From a checkpoint of a small transformer trained on Wikipedia: a variant of Muon for these matrices.
MLP neurons of a small language model. Each row is named by its layer, matrix (down: output weights) and neuron, and shows model dimensions 80-175. Each number is 50 + 10 x the weight over its row's rms, rounded and kept within 0 to 99. A neuron's up and down rows have the sign that makes its largest values positive.
After each neuron's rows, "fires before" lists the tokens most often just after its 100 highest values on Wikipedia text that the model never trained on.

L12.down25:59 57 27 44 51 59 51 59 36 33 50 53 54 27 46 56 19 46 39 59 52 40 65 37 49 35 43 53 30 34 32 34 63 53 37 47 65 51 49 58 60 42 52 43 53 48 43 43 69 51 40 54 52 48 62 48 51 42 56 55 66 44 47 58 49 41 50 35 45 52 70 36 65 57 44 57 46 49 41 36 61 46 50 27 34 42 69 49 44 39 52 53 38 62 44 39
fires before: "9", "8", "7"

L3.down208:58 69 61 36 44 43 50 58 55 37 55 47 59 56 58 51 52 50 51 47 60 51 55 38 48 55 33 42 50 44 44 56 48 57 46 50 43 72 58 54 54 51 62 52 86 62 52 42 47 63 52 43 60 52 48 56 69 52 44 62 60 45 47 55 47 42 53 54 37 41 60 45 63 44 28 25 46 63 43 64 40 55 74 63 50 36 59 53 52 48 57 64 55 48 20 46
fires before: "8", "9", "3", " |", "7"

L10.down114:44 44 52 37 58 58 63 43 51 56 46 48 33 44 60 67 74 40 57 48 37 52 54 54 42 54 52 62 55 34 54 40 40 57 50 66 60 55 51 42 60 41 38 51 51 35 43 27 48 55 50 43 36 49 44 68 52 35 61 46 35 56 40 38 59 57 39 52 49 51 36 46 53 60 49 58 37 50 47 36 44 48 46 38 50 45 55 63 56 47 46 68 60 60 64 45
fires before: " |", "|", "\n", "-", " "

L4.down292:40 52 48 48 53 55 55 53 62 62 43 47 50 45 46 59 56 64 42 37 50 50 51 44 57 62 39 57 42 52 57 67 37 44 56 47 42 65 46 65 63 45 45 40 59 65 42 35 59 62 34 33 74 62 58 60 55 48 49 54 47 63 50 46 61 36 31 37 43 47 60 62 50 55 54 39 53 59 68 43 50 40 62 61 53 48 37 39 43 53 43 29 38 69 43 41
fires before: " |", ".", "0", "8", "6", "2"

L2.down216:43 43 52 58 49 35 50 34 50 45 46 42 49 40 35 55 39 49 36 54 55 28 44 61 48 51 32 44 67 39 48 48 39 52 50 49 24 72 44 45 44 55 65 48 49 28 65 39 56 44 32 53 41 52 56 48 49 32 47 43 57 48 47 36 57 47 42 39 53 61 54 58 30 59 58 61 55 35 51 71 38 46 45 28 49 50 40 53 23 76 53 50 40 44 58 62
fires before: "|", "\n"

L13.down495:52 61 55 50 36 51 42 37 38 43 49 59 56 45 48 56 43 39 63 40 46 50 63 47 50 43 40 38 49 47 46 56 33 49 44 38 46 56 54 43 53 59 48 51 45 56 43 51 47 49 43 56 45 38 51 47 69 63 34 33 44 51 43 68 47 58 44 56 61 48 44 54 59 42 45 52 47 46 53 13 50 45 49 25 53 46 64 62 45 45 40 46 49 44 42 35
fires before: " ", ")", " the"

L3.down237:48 42 50 56 56 55 47 38 47 34 65 53 57 46 53 56 62 38 58 55 55 47 47 65 60 60 42 42 50 48 46 41 45 43 55 44 54 35 46 34 61 42 44 52 38 34 42 53 74 66 43 53 55 52 44 49 39 49 68 46 40 44 33 43 75 62 52 41 53 55 50 51 32 65 46 44 49 53 47 76 53 31 49 39 39 34 46 54 46 57 45 40 47 45 56 53
fires before: " ", "---|---|---|---|", " Total"

L4.down404:46 62 54 49 37 48 24 35 23 54 62 57 46 53 67 55 41 50 60 44 35 42 57 48 50 59 46 69 45 59 61 52 51 60 51 47 52 49 59 62 65 42 59 43 47 60 52 46 36 34 61 64 64 40 42 30 72 67 47 44 56 54 43 60 38 54 53 63 48 59 41 44 39 47 38 43 47 44 52 47 53 45 41 32 41 48 50 44 61 25 43 50 41 44 51 62
fires before: " ", "0"

L11.down617:42 65 75 35 52 41 65 52 44 28 56 54 47 31 48 41 49 50 55 45 53 60 42 43 55 52 34 37 49 55 55 46 44 53 58 60 63 68 64 39 43 44 52 55 49 36 54 37 49 43 47 62 50 60 39 54 33 51 30 35 33 48 44 50 48 58 55 40 41 51 72 38 54 44 65 42 33 55 49 59 56 42 59 63 50 53 71 60 46 37 56 44 49 37 50 33
fires before: "0", "9", "8"

L3.down389:45 56 64 44 64 45 43 53 33 58 39 57 42 46 35 65 51 50 44 62 50 53 64 47 59 57 47 48 55 45 49 44 55 56 47 47 58 56 49 43 72 42 70 60 63 36 48 43 68 42 53 49 48 48 57 59 38 43 42 38 50 54 45 51 61 48 76 39 49 45 47 63 29 39 39 41 57 43 65 66 45 66 52 56 49 57 53 40 56 57 43 42 38 56 51 33
fires before: "4", "5", "7", "6", "9", "8"

L10.down676:36 64 48 52 48 66 64 52 29 48 50 58 60 47 29 58 42 39 61 75 45 33 35 55 46 38 47 42 51 38 50 57 39 44 45 45 50 42 46 45 56 41 64 37 49 41 39 33 48 58 41 55 70 50 47 49 52 57 46 49 54 65 41 48 50 50 46 46 49 48 48 39 59 58 54 63 58 45 46 46 44 48 45 30 46 47 57 45 38 58 41 49 26 61 45 53
fires before: " ", "\n", "-"

L13.down436:35 50 49 51 56 47 53 51 34 44 50 50 48 47 55 44 43 47 49 41 55 58 55 35 50 50 47 57 39 60 46 54 48 44 59 43 56 67 56 49 39 39 26 59 47 40 65 52 49 40 50 45 47 47 58 58 49 58 53 61 53 63 50 57 29 51 40 60 53 56 53 48 45 57 47 53 59 55 68 54 60 52 66 62 16 60 46 44 32 30 42 38 45 50 43 52
fires before: ",", ".", " |", " (", " and"

L10.down690:44 40 43 34 29 47 50 59 49 53 50 51 38 44 58 45 37 46 30 55 61 57 80 51 49 44 37 54 53 29 27 44 45 50 50 65 51 58 49 47 53 45 60 64 49 50 46 48 49 36 60 50 36 48 55 76 41 65 42 70 56 64 48 50 49 38 64 40 47 50 61 48 30 41 44 49 53 51 56 43 43 54 67 50 68 59 67 45 47 52 54 44 48 60 33 42
fires before: "9", "7", "8", "5", "6", "4"

L12.down230:53 63 60 44 31 57 54 36 50 52 58 45 54 48 20 30 53 43 49 46 53 42 60 45 58 45 59 57 57 52 53 63 55 69 76 66 60 38 37 41 44 37 61 66 39 49 49 55 44 53 70 56 39 54 50 55 47 37 38 37 41 30 53 57 48 44 54 68 61 47 46 34 44 55 40 33 47 54 41 61 40 45 34 62 48 48 38 42 48 24 46 45 59 28 67 47
fires before: " with", " of", " in", "s", " as", " to"

L12.down474:45 50 29 42 38 42 44 65 66 72 26 58 31 49 52 57 52 56 61 46 42 47 50 50 43 70 39 33 72 50 66 41 46 22 44 62 38 59 42 61 38 55 58 54 32 45 50 62 51 64 51 45 50 36 46 50 41 53 44 62 55 48 56 47 48 49 40 52 41 61 58 47 51 45 57 42 56 57 54 45 41 46 65 43 55 53 51 53 38 42 57 46 45 53 38 51
fires before: "1", "0", "t", "6", "5"

L4.down156:45 57 54 51 57 57 47 56 61 43 37 57 54 40 54 45 43 62 40 45 47 47 49 73 49 47 74 50 57 50 49 65 60 58 59 48 46 25 49 62 51 48 38 46 75 52 62 46 54 58 35 45 33 43 44 39 55 41 41 41 41 49 52 50 48 46 54 30 45 44 38 41 48 33 54 53 57 50 45 47 63 37 65 46 62 31 61 42 59 56 55 55 58 58 60 47
fires before: "2", "6", "0", "3", "5", "4"

L4.down188:49 53 50 46 52 40 52 64 54 56 49 48 51 47 57 39 48 65 35 52 57 33 54 72 57 48 49 61 41 47 55 47 38 57 29 63 44 62 44 40 64 44 61 52 62 18 44 52 73 40 39 55 36 39 41 46 55 51 52 48 44 61 49 53 45 50 49 54 51 46 52 42 47 41 41 54 43 59 51 73 49 58 68 54 41 56 45 39 61 43 29 25 63 66 22 51
fires before: "9", "7", "5", "3", "4", "8"

L10.down449:49 40 51 43 58 51 67 46 56 53 50 56 50 55 50 46 46 63 54 52 59 40 49 46 52 48 49 56 33 35 67 35 38 34 61 54 16 54 46 65 50 59 53 57 52 38 53 54 57 69 65 36 34 40 43 58 61 38 58 52 46 53 62 63 30 52 58 59 40 54 38 36 37 61 47 59 49 69 48 62 32 61 37 58 56 37 56 36 50 52 42 46 58 53 49 60
fires before: "2", "8", "9", "1"

L10.down689:37 43 28 54 64 44 57 49 52 56 41 27 51 35 41 44 43 62 38 48 50 66 56 59 58 49 48 51 46 48 46 34 41 60 62 43 48 51 58 44 44 34 51 39 51 45 48 48 46 56 38 28 52 57 37 56 48 52 57 44 54 49 44 76 40 43 44 43 35 53 55 57 47 59 63 46 30 60 42 44 62 47 50 53 40 74 60 44 44 46 42 45 56 47 40 39
fires before: " (", ")", " mi", " |", "2"

L5.down270:39 20 57 57 62 45 60 47 45 47 56 47 63 46 37 52 57 32 40 46 39 33 28 54 46 56 37 59 51 59 56 53 40 45 48 45 34 68 45 49 52 40 62 48 49 41 43 52 45 69 54 36 34 34 51 43 58 43 50 56 42 52 52 46 52 58 56 57 63 53 53 48 36 35 61 52 39 48 60 81 50 40 46 38 46 51 58 45 57 55 52 55 66 50 41 59
fires before: "-", "\n"

L5.down251:40 50 63 35 43 51 57 56 55 59 43 51 60 53 46 48 35 64 55 57 49 66 47 54 50 56 38 43 40 66 38 73 64 54 21 56 57 64 40 34 42 32 51 61 57 47 39 46 49 39 66 47 63 39 67 50 50 46 41 50 57 60 54 45 62 66 49 54 50 38 51 42 68 43 44 60 46 77 60 57 35 53 50 46 57 54 51 50 35 51 65 46 44 39 44 58
fires before: "}", "/", ")", "'", " |", "_"

L11.down494:45 59 43 42 51 37 68 49 37 56 49 66 51 47 41 54 58 49 42 41 35 45 71 42 39 44 38 43 42 41 61 27 40 47 61 61 42 74 39 44 56 53 53 41 40 50 54 47 56 56 63 62 51 48 41 56 53 72 46 54 58 40 51 44 49 54 50 54 58 61 57 31 47 50 53 39 50 46 62 53 38 43 48 54 54 36 69 47 39 44 85 52 53 59 55 39
fires before: " with", " to"

L3.down449:43 40 46 48 56 37 49 41 52 47 59 50 45 44 59 63 63 46 49 47 49 43 39 51 40 54 41 60 43 40 57 52 54 38 53 53 36 42 50 60 61 40 42 54 32 43 46 50 47 52 33 42 29 57 46 54 66 32 49 48 37 59 66 61 51 54 44 57 54 64 65 48 39 73 52 75 39 39 37 69 39 46 56 40 48 37 55 40 55 53 63 48 42 50 61 52
fires before: "\n", "|", "1"

L6.down532:47 41 42 45 32 44 56 44 52 48 67 42 60 38 59 49 61 66 58 54 55 43 50 49 59 54 62 59 48 51 51 32 43 25 60 52 52 43 48 31 55 51 52 53 42 36 47 55 48 67 59 46 51 47 48 47 34 20 48 42 45 45 50 51 36 51 36 52 58 34 53 58 52 49 41 54 62 58 67 43 48 33 68 51 51 65 58 59 65 54 35 45 55 58 53 36
fires before: " ", "|", "\n", "|---|"

L11.down498:49 38 65 40 62 59 56 54 45 50 43 42 60 43 61 54 30 54 58 66 64 53 64 63 61 43 51 65 53 53 40 58 68 54 44 55 46 53 44 44 49 54 58 61 61 39 69 38 44 37 46 58 40 73 70 53 55 47 51 41 50 43 64 53 48 43 45 46 48 58 35 60 59 44 55 52 42 46 59 52 56 29 59 44 49 38 52 53 47 50 40 58 45 56 28 61
fires before: "1", "3", "4", "8", "6", "5"

L6.down311:47 43 66 56 59 38 52 46 34 44 47 53 60 42 61 38 62 43 37 35 50 59 56 45 32 51 41 48 30 49 48 53 45 37 61 52 56 52 58 36 42 56 60 45 49 35 43 59 46 55 53 52 66 52 52 45 60 40 68 46 62 46 47 55 44 50 71 47 48 63 52 23 48 51 45 44 56 58 57 55 53 77 45 46 37 32 69 45 36 44 52 56 48 50 40 58
fires before: " the", "==", " ", " his"

L13.down221:54 23 49 57 47 36 48 40 51 51 41 39 55 36 51 46 56 58 48 61 62 35 45 57 50 47 47 50 40 51 25 40 40 61 56 41 66 55 46 51 35 52 54 29 37 56 52 30 46 66 60 39 58 70 52 52 60 54 66 52 58 55 53 33 65 41 72 50 44 59 51 49 46 67 44 55 48 50 50 52 61 47 50 62 47 31 41 59 57 56 50 51 45 51 46 46
fires before: "3", "4", "5"

L10.down199:59 46 67 41 61 63 63 62 44 48 46 42 45 47 64 49 41 52 52 46 51 62 51 49 59 31 50 38 57 63 71 42 47 59 44 53 35 52 44 47 49 65 62 58 66 50 50 62 62 46 68 56 57 51 42 68 44 61 60 67 70 56 35 67 50 61 42 57 53 50 60 39 55 68 49 55 50 67 39 53 60 56 52 58 30 57 51 26 38 40 41 38 40 54 52 58
fires before: "|", "\n", " ", "|---|"

L13.down499:51 43 33 46 71 61 56 63 51 53 47 62 43 57 46 49 43 53 57 51 62 56 47 49 37 34 47 30 69 52 31 52 33 40 51 44 52 61 50 50 51 45 52 44 63 42 63 49 49 35 37 46 55 46 42 62 47 39 67 49 45 39 55 47 68 44 59 42 60 66 55 53 63 76 40 39 38 34 42 31 41 58 58 58 37 32 61 72 51 36 44 41 56 36 47 56
fires before: ","

L13.down236:47 35 51 57 51 48 56 59 49 40 53 68 47 53 49 49 40 54 54 50 48 39 47 55 28 34 49 57 48 59 41 58 51 53 41 38 63 53 56 56 40 46 50 36 32 54 37 31 52 54 57 60 59 50 31 44 31 47 59 44 58 36 45 64 45 30 57 37 32 33 33 41 51 50 55 55 49 25 50 55 51 34 51 33 41 55 53 62 47 41 40 34 48 60 54 38
fires before: " ", "d", " ("

L12.down139:44 50 39 38 51 42 69 58 54 39 40 38 60 42 35 42 60 60 47 39 45 44 59 49 54 34 46 50 53 68 40 38 69 60 47 59 46 42 42 45 57 63 42 47 30 42 53 51 55 51 49 59 64 55 62 56 45 66 43 63 45 46 63 64 46 55 55 39 57 54 75 54 34 63 59 50 40 60 69 56 50 57 42 62 73 42 58 56 36 55 64 23 50 58 37 52
fires before: " with", " to"

L2.down33:53 31 62 40 51 51 41 42 23 60 61 45 46 50 45 41 44 55 50 41 44 62 44 47 38 49 47 45 56 67 46 71 52 63 53 38 55 44 49 55 65 64 40 31 62 47 54 41 42 47 55 57 55 37 49 56 45 46 58 38 54 45 54 56 42 53 64 45 63 60 45 41 46 44 51 44 26 49 62 41 46 68 60 32 53 59 49 34 56 34 18 31 60 64 50 37
fires before: "-", "\n", "+", "2", " "

L5.down128:69 58 52 70 39 27 60 55 37 55 39 44 72 59 57 51 54 46 39 69 47 50 41 60 47 50 54 36 39 58 41 57 56 40 70 42 57 43 38 55 39 71 56 36 55 48 43 44 46 73 69 38 44 67 53 51 44 67 35 65 40 34 50 47 65 56 58 18 43 42 57 63 56 64 55 47 44 40 64 44 47 68 38 61 37 53 60 47 58 50 41 51 39 54 59 62
fires before: "0", "5", "3", "6", "7", "9"

L11.down138:69 52 38 54 58 48 53 53 46 47 46 52 69 54 36 50 63 51 54 42 51 64 42 51 42 57 66 38 51 48 46 52 58 55 65 49 59 54 60 47 51 43 40 63 40 51 64 44 52 43 43 42 49 62 48 52 35 67 30 55 31 47 57 59 61 63 50 44 44 52 49 49 56 55 47 53 41 46 55 46 46 64 56 47 64 35 52 44 36 43 56 65 47 58 35 55
fires before: " ", "0", "1"

L10.down298:40 49 53 21 37 45 38 42 55 58 46 58 61 63 28 56 64 45 51 45 34 35 45 56 49 42 50 47 53 64 42 46 47 39 60 54 65 63 48 43 48 41 65 54 42 68 65 56 44 67 50 67 47 39 38 42 63 36 54 53 37 51 52 48 35 49 50 56 57 35 41 50 52 50 57 48 67 62 65 43 37 46 52 47 49 41 54 45 47 72 63 55 57 28 38 48
fires before: "-", "\n"

L10.down422:58 40 47 63 55 39 44 37 62 52 46 54 51 61 27 52 37 51 46 42 37 40 56 43 50 47 54 54 35 46 56 54 55 47 43 37 48 29 47 67 61 54 54 42 42 49 56 44 50 67 51 51 52 49 51 49 40 44 64 55 52 56 46 42 58 30 56 46 55 56 55 54 30 44 53 50 51 37 65 58 52 57 53 33 32 58 61 47 45 51 40 41 50 44 56 57
fires before: "\n", "|", " "

L12.down269:42 34 51 51 58 55 45 49 40 56 46 49 53 44 50 46 54 43 55 61 31 35 43 43 41 57 48 59 65 39 43 46 47 48 54 20 62 50 53 51 44 47 62 55 39 51 39 53 50 57 57 82 34 45 70 57 50 44 54 52 51 53 62 55 50 59 48 60 45 51 42 56 42 44 46 50 65 62 60 58 60 56 47 41 48 47 57 55 56 61 44 44 61 46 44 53
fires before: "-", "\n"

L5.down349:51 46 68 63 42 59 62 64 56 39 49 70 60 33 57 41 44 49 62 58 42 32 52 53 42 37 64 51 58 51 56 51 46 51 52 35 59 72 55 62 48 41 57 57 60 65 48 31 55 34 50 31 34 51 39 47 46 41 49 55 32 57 50 41 45 56 66 45 53 42 52 68 45 47 60 55 61 59 45 76 70 50 46 36 54 52 73 58 58 39 57 78 44 60 44 43
fires before: " the", " by"

L13.down459:57 39 66 50 61 47 43 45 57 61 47 52 49 59 57 30 63 49 57 43 46 36 45 69 46 52 50 61 49 29 43 53 44 59 45 48 28 39 50 48 33 53 52 38 48 45 48 57 47 53 43 39 47 50 60 59 45 51 43 36 58 64 80 52 57 58 50 55 69 39 42 65 65 49 54 65 60 51 65 95 46 45 52 54 49 50 56 63 48 39 52 52 46 64 36 47
fires before: "3", "6", "7", "0", "4", "9"

L3.down548:46 47 59 53 57 53 57 50 42 52 61 32 46 56 60 19 42 52 45 60 45 51 65 54 51 48 45 40 82 47 61 55 47 51 49 52 52 33 42 50 33 48 59 51 60 45 62 45 57 44 57 42 64 39 49 41 56 56 38 47 46 45 48 38 50 59 57 42 41 62 57 50 58 52 32 34 59 31 40 78 58 50 22 74 56 49 49 55 54 33 48 58 42 70 57 56
fires before: " of", "s", ",", " in", " to", "."

L5.down498:43 60 62 35 51 62 45 50 59 42 73 63 46 51 58 50 36 51 59 45 48 47 54 60 68 46 59 35 40 56 30 51 46 32 36 62 55 55 58 44 50 46 59 68 34 31 50 41 51 60 53 44 70 56 50 42 30 55 60 46 61 45 50 54 48 53 67 51 66 47 74 48 55 55 47 62 63 31 66 45 37 54 58 47 65 30 51 49 64 62 34 60 46 40 82 55
fires before: " ", "\n", " K", " —"

L13.down619:29 44 49 50 58 55 55 47 70 62 48 45 52 39 47 40 56 62 55 63 51 44 43 35 56 59 62 44 53 56 51 48 50 56 46 46 74 50 48 45 49 46 44 57 61 27 49 39 54 48 75 42 49 38 46 46 50 34 47 60 55 52 41 74 57 50 61 35 49 64 63 30 44 48 45 44 44 58 47 78 53 58 51 43 45 45 48 50 39 60 47 42 53 58 50 51
fires before: "2", ".", " |", "3", "8"

L13.down272:57 45 38 44 41 53 50 56 45 32 55 52 49 64 53 44 57 40 61 41 47 57 53 36 34 37 60 60 61 38 35 52 57 57 54 48 44 57 46 53 42 38 38 47 49 56 45 65 68 56 51 64 50 40 60 61 37 54 62 46 50 69 76 78 76 58 65 40 47 62 59 49 56 54 54 61 31 49 33 86 54 40 57 37 63 63 53 46 42 48 42 54 56 62 29 43
fires before: "9", "8", "2", "1", "3"

L13.down178:39 59 41 58 56 36 52 53 57 38 65 38 62 46 52 53 61 40 56 43 47 46 60 52 43 59 47 39 44 49 46 37 62 46 57 44 65 36 67 51 45 53 42 43 49 45 58 53 70 83 39 57 61 39 43 51 60 50 62 57 59 54 45 50 32 68 43 56 48 51 63 28 40 58 49 53 39 58 41 24 37 54 38 50 58 38 52 59 46 41 51 55 47 65 44 50
fires before: " ", " the", " his", " December", " after"

L12.down172:36 54 42 48 36 53 47 39 62 53 41 49 61 69 44 50 56 52 25 65 29 37 42 63 50 52 42 51 65 51 63 49 75 49 56 59 64 48 41 48 36 55 52 32 52 48 58 61 35 52 46 36 47 42 52 45 37 44 69 64 57 33 55 58 55 44 47 52 43 47 52 57 58 50 53 53 57 27 75 73 53 53 42 54 40 58 55 51 57 61 66 58 47 54 63 49
fires before: "1", "4", "0", "2", "9"

L4.down47:52 27 41 52 45 55 57 51 44 51 60 45 43 40 50 45 48 54 59 44 55 44 49 62 54 42 55 27 51 56 46 41 53 48 51 45 58 61 47 68 53 27 62 48 56 45 47 61 38 51 80 43 42 39 38 62 47 45 49 74 40 54 40 49 47 58 68 52 50 46 43 53 60 62 40 55 47 64 39 47 56 42 45 56 35 54 53 60 53 40 60 59 52 62 56 40
fires before: " the", " ", "cal"

L3.down64:30 57 27 43 35 51 54 50 66 48 57 43 58 52 50 42 41 59 51 62 47 59 67 63 42 63 37 49 46 61 48 38 54 46 30 48 53 62 63 44 64 39 45 53 75 56 49 30 55 56 54 63 41 54 50 55 56 50 50 54 58 56 30 46 46 35 56 47 39 41 59 57 65 42 42 54 69 54 46 45 45 44 73 46 56 49 37 62 59 54 47 56 57 56 48 72
fires before: "9", "7", "5", "8", "3", "6"

L13.down377:30 71 44 65 61 65 56 56 43 52 45 39 49 49 49 46 52 45 55 46 51 44 35 46 34 56 61 51 49 45 47 48 56 58 37 42 43 46 65 50 37 52 44 65 64 37 47 52 58 42 51 61 48 46 43 54 44 65 68 41 57 49 46 49 58 44 41 57 41 58 63 55 63 47 55 57 40 42 34 22 38 47 55 46 43 60 47 77 56 48 33 56 44 37 48 54
fires before: ";", " |", ",", "\n", "2", "9"

L2.down692:61 44 61 61 46 53 54 51 33 54 66 51 53 48 36 40 47 46 38 40 56 57 65 49 47 43 56 32 64 50 65 42 54 57 32 44 46 53 62 40 55 34 54 52 68 48 53 48 48 57 40 52 53 57 43 56 54 57 31 41 48 70 56 41 61 56 63 52 47 50 64 45 40 46 54 45 47 52 40 99 50 52 41 44 61 39 50 46 52 29 48 49 39 63 53 42
fires before: "0", "1", "5", "7", "4"

L5.down598:65 67 55 62 52 52 59 61 41 59 39 56 25 54 43 37 50 46 47 56 46 41 58 53 46 45 48 20 78 31 40 45 40 53 59 50 52 52 53 58 53 46 41 62 65 46 64 68 54 60 41 57 53 57 57 46 53 52 47 64 76 37 49 54 63 59 64 44 62 54 55 47 58 46 67 45 49 56 60 67 58 50 43 55 59 61 44 59 57 65 57 41 47 60 56 62
fires before: "9", "8", "1", "4", "2", "5"

L13.down233:52 43 33 56 49 55 38 44 50 40 50 52 51 50 62 50 56 37 43 36 49 36 67 50 39 55 65 59 61 47 35 60 55 55 59 76 55 37 41 56 57 42 60 39 44 47 64 50 50 56 51 55 47 56 55 49 45 63 33 64 23 51 47 51 41 55 51 48 70 61 35 41 49 54 33 54 62 41 64 68 31 53 54 63 50 52 56 47 65 52 50 38 60 43 48 62
fires before: "s", "ed", "ing", "d", " to"

L2.down350:37 67 51 44 60 64 58 45 55 38 49 34 58 38 42 35 47 48 53 42 43 47 44 52 37 44 45 30 40 42 44 59 54 50 49 45 51 47 39 56 39 46 63 43 39 34 54 59 45 45 31 48 51 58 31 40 52 60 21 56 41 44 48 56 51 50 53 49 52 44 69 51 53 42 43 53 43 83 42 84 50 51 55 72 57 58 53 34 39 55 59 62 36 51 33 41
fires before: "1", "0", "2", " the"

L2.down615:44 60 52 37 50 44 60 46 44 49 51 57 59 50 60 59 50 51 62 54 41 27 54 59 43 64 52 46 51 50 48 23 61 40 58 59 44 48 34 35 40 53 50 57 52 43 41 41 41 53 55 43 65 59 49 54 41 59 55 62 54 49 40 56 23 49 29 59 50 60 61 42 71 39 50 63 51 49 63 58 53 43 52 51 48 32 50 44 44 49 45 62 48 39 53 42
fires before: " ", "\n"

L12.down183:58 13 36 56 52 62 53 49 56 46 50 53 65 53 39 39 48 68 49 44 60 44 33 44 51 48 31 46 48 66 40 47 44 51 43 53 55 32 45 64 46 50 56 40 49 55 34 61 49 47 46 54 51 56 58 51 28 65 48 41 40 60 38 51 50 56 54 41 61 36 69 56 68 51 34 46 42 56 52 49 36 44 26 50 38 42 51 53 52 57 39 61 69 49 44 47
fires before: " (", ")", " "

L11.down342:27 54 63 57 51 38 63 57 44 64 47 52 40 41 41 37 46 53 49 54 59 70 61 55 48 58 34 64 46 63 58 42 64 55 39 36 51 79 53 52 56 40 52 57 50 46 40 56 61 39 65 40 60 52 69 49 47 46 55 42 30 51 51 74 52 44 47 50 41 67 72 48 47 33 43 56 55 63 59 55 48 44 55 51 49 55 47 56 42 35 51 67 49 51 29 35
fires before: ")", " (", "^{", ".", "\n", "q"

L13.down306:57 72 53 42 48 60 41 63 45 46 42 52 42 45 57 52 40 49 50 63 53 45 69 54 49 44 43 34 55 52 45 52 49 36 54 70 44 52 37 63 55 45 47 43 60 60 60 59 39 47 43 47 61 54 46 28 55 56 44 55 58 56 63 48 55 46 40 40 46 47 54 38 48 55 48 39 70 38 58 65 31 54 44 36 47 62 58 45 52 42 43 18 64 45 36 44
fires before: "7", "8", "9", "6", "5"

L10.down598:71 58 67 64 42 36 41 27 54 51 52 53 47 62 57 43 56 43 44 50 57 56 59 36 46 50 52 52 37 45 42 38 44 58 39 56 55 18 40 46 57 42 43 52 51 62 79 43 52 36 53 58 50 64 50 35 34 57 57 40 36 56 49 51 62 41 48 40 62 61 61 43 46 45 36 72 57 51 24 53 51 57 60 41 48 49 39 44 58 47 34 58 60 57 57 62
fires before: "ed", "ing", "es", "e", "ion"

L13.down458:49 20 32 52 44 49 62 58 62 53 55 45 36 53 36 58 55 66 62 65 62 57 44 56 42 59 51 34 65 42 60 37 65 50 30 59 53 47 34 54 59 58 50 45 65 37 46 53 44 52 37 39 31 48 56 47 66 42 50 58 52 42 48 62 52 43 51 48 49 44 55 42 64 57 58 58 54 55 52 59 62 49 64 47 47 55 50 47 72 72 33 55 52 66 48 33
fires before: ".", "0", " million", "5", "2"

L13.down291:68 71 60 55 61 49 53 63 68 37 46 46 47 53 53 61 58 26 42 60 56 59 67 49 67 56 40 65 49 59 45 56 47 59 56 81 45 50 32 46 50 31 48 44 38 45 44 46 68 48 51 46 47 52 34 65 56 56 58 53 73 45 59 75 42 50 39 48 27 51 47 58 58 47 36 43 38 62 46 46 46 43 55 44 68 54 47 45 56 35 62 65 63 51 61 57
fires before: "8", "7", "9"